Weights of a small GPT-style language model, trained from scratch on English Wikipedia: RMSNorm before each block.
MLP neurons of a small language model. Each row is named by its layer, matrix (up: input weights) and neuron, and shows model dimensions 448-575. Each number is 128 + 32 x the weight over its row's rms, rounded and kept within 0 to 255. Numbers have three digits each.
After each neuron's rows, "fires after" lists the tokens most often just before its 100 highest values on Wikipedia text that the model never trained on; "fires on" lists the tokens most often at its 100 highest values on Wikipedia text that the model never trained on. A number after a token or word is its count.

L7.up595:159151135111089104106130145190152113120058105154129139092083178125110152163100130141097097234107171124126160147165100128128088181118093108115163162167126058114113131019085160157121101137159131105101171092086131146168140125110123103125127177167095162034137147118171096110146105128136126144175160191161119155156185096089130102161070135134129128083166112140168127127099107144202068171065
fires after: " 0" 24, " 2" 14, " 1" 10, " 3" 5, " Ti" 4
fires on: "." 45, " |" 11, ":" 8, "ing" 5

L7.up565:133100098155140186123058175114173093097201137114175140138133185198104078117126135201137126114085068181154128080095120139169143133179170180124085097200197076186102141129156141189107183139127100077041110171086133119109068094076153101105121139100109130083124141100181165112164167116070148141108062156157136135153114144125113114123103144179095148169113146109082119114072152166065138127194
fires after: "\n" 41, ")" 10, "." 7
fires on: "-" 41, "," 23, "." 16, " \"" 7, ":" 5

L7.up1511:161123136149156152163145144125145190123108094130093132197135082110124133144000164112119132176095160170160136090159141144123110153146129086086115092127133120140101157152143080150140100177148123168146164048110094111126085147144174027130093106097165121060082105135124116126104098104152145149074113165099088090143159117148142142117125117189116203096098098103100050156106105119082130117160
fires after: "=" 98
fires on: "=" 98

L7.up1191:130083106095151113084080130164145155142132184133109131117111135156143163118109092105176123110107093120166071158096190170114122140158043132169145171183157116175162159104107129094142198084153117138162144131126128180040145123160193138138082157117164099174174083110102198101151088080137119154117127135137127105162178093138127116064155113111096108197097147134115100155133156154128156076136
fires after: "-" 48, " m" 4
fires on: "|" 47, "," 9, " |" 9, ":" 6

L7.up1783:142169122147224108144135166131126113110083175108162101142136116094098097146102115077059154145132121119146124097095100144129106167175112140139076184116132158128125126088074104127086130170124140122131073128153111101115065099173146151183134121160107094146168129133103165172098106163099096146111159123110124114250140137107105135137139238107132128178149089204110110150141112167137128178126
fires after: "|" 73
fires on: "-" 73, " Sc" 8, "c" 4

L7.up738:087144138161141129103078176106167143119069144226122145118090152206149109173173101068202086148086147118122118094125100089142156107133199132142085140063105116121177107184193112115109153151090140124125118127126068102126108196119133154089113109137084140117105139093136140089033119098105160164133136166100133124117124114172108130138084176085152039136105137140138140073103087125147117109130
fires after: "'" 19, " at" 12, " in" 10, " on" 9, " under" 5
fires on: " the" 49, "s" 19, "'" 10, " a" 10, " own" 4

L7.up1695:189118131168169169097111140142186159121137116154131069132120139132120117146091145073084051070102174121143123148145107169124109103133140174140149174154132139135066150148118108097108183089123141149107130103147163111159143116177240125159163186085074076113091189175168146143131162126139109141062092159133122175153128116158170090145126132080101111130144112185130134092121130145145077116148
fires after: " |" 82, "|" 7
fires on: "  " 88, " Na" 5

L7.up448:175054124083103186132089131176127129132135143148094147127089132105154105170131128131123130157129149136186124131160120200138155143108117086108138154130143103120150146110132098130141118105126107095106126078194121122149161200105109093201104086046133100089222169102115166127134105077105102131117094106166117097066134123085164159149115137147116106168137159135112133143117105112125076167143
fires after: " 0" 42, " 1" 5, " —" 4
fires on: " |" 61, "m" 4

L7.up1427:155114081045166070162093096100146112152128074209175126161132159091130177136131145168139159161157102151104165091150120128084141148126106173097138165086118129184106142163137103098104145107092060135179096143161109123115090159185089158135115148142106095176114123167122137159077114073132124084194099113157103197137111072103136133144157098097127136130127167082090075106094141117177132099135
fires after: "-" 31, "/" 9, "\n" 6, ":" 4, "3" 4, " 11" 4
fires on: "|" 36, " m" 7, " sq" 5, "km" 5, "sq" 5

L7.up2114:126203084181133095088135061138163070123102137107124100155094138109112080082134121078152127123105132098165145133131125145101205155134159119137129121089114180135099182088131120142152158133197113203137182100160098134104104152142129114101082088162196172145187137091097146193102128213158106155138109126068149162142057071176114164144131071184076102040124121145163060089133154093118111089122
fires after: "=" 44, " =" 22, ")" 5
fires on: "=" 84, " =" 8

L7.up1521:126110183112175067137125147135129097130111121165139143176108134098138146120114150143112155180154164148159101188159081140110081100134110120101146115127073100115111151113125150153129129146102136089110112171155153181090114059133113130128174084083139124149146104161104152164150117106118146133134174141174121122119116108124114176150158153144098138095123135128160090096122122088106138114151
fires after: "-" 59
fires on: "|" 60, " |" 15

L7.up499:152119132131166137114078085114132151191146128196105083164091182085096119104110155187161150158128169117170166144119121152187094148144118168139119101108147162124103153174078108126152134076128126084128153163088127130140149120166105124157210090101145119145113140116157065105138126068109092089131105130198141190130146121159140135151110137120129163078123119128124099066138131151121143198176
fires after: "|" 63, "-" 12, "." 6, " which" 5
fires on: "-" 75, " (" 4, " |" 4

L7.up1221:134164181149134110136147141134088074100169127100133120200136140101127114116073156142123098127129148105145006092166149162106046150145116177130131135160103077197101104116077148068104184121083173101132158118119112093157086142158117155138112113116099124139126141156143092149134175157170103106121117134166125173121131112150159116137068137110165147082148148147039148122121152146134132042125
fires after: " |" 62, "|" 38
fires on: "  " 100

L7.up358:116130142158105086132058145136103115090024154171154123139132110155147097116184222150093131125159119067128102127106145139192163109143169069149099059108121107152087140170143114122095089131170107165148082104120109140127088111099183110132142093113118061131168123180167094135097111120091116175123135120084069084124121200077161136167080143143105084130098128118152134102147103131156159117137
fires after: "=" 45, "." 10, " |" 6, ":" 6, "," 5
fires on: "\n" 38, " \"" 28, "\n\n" 18, " is" 10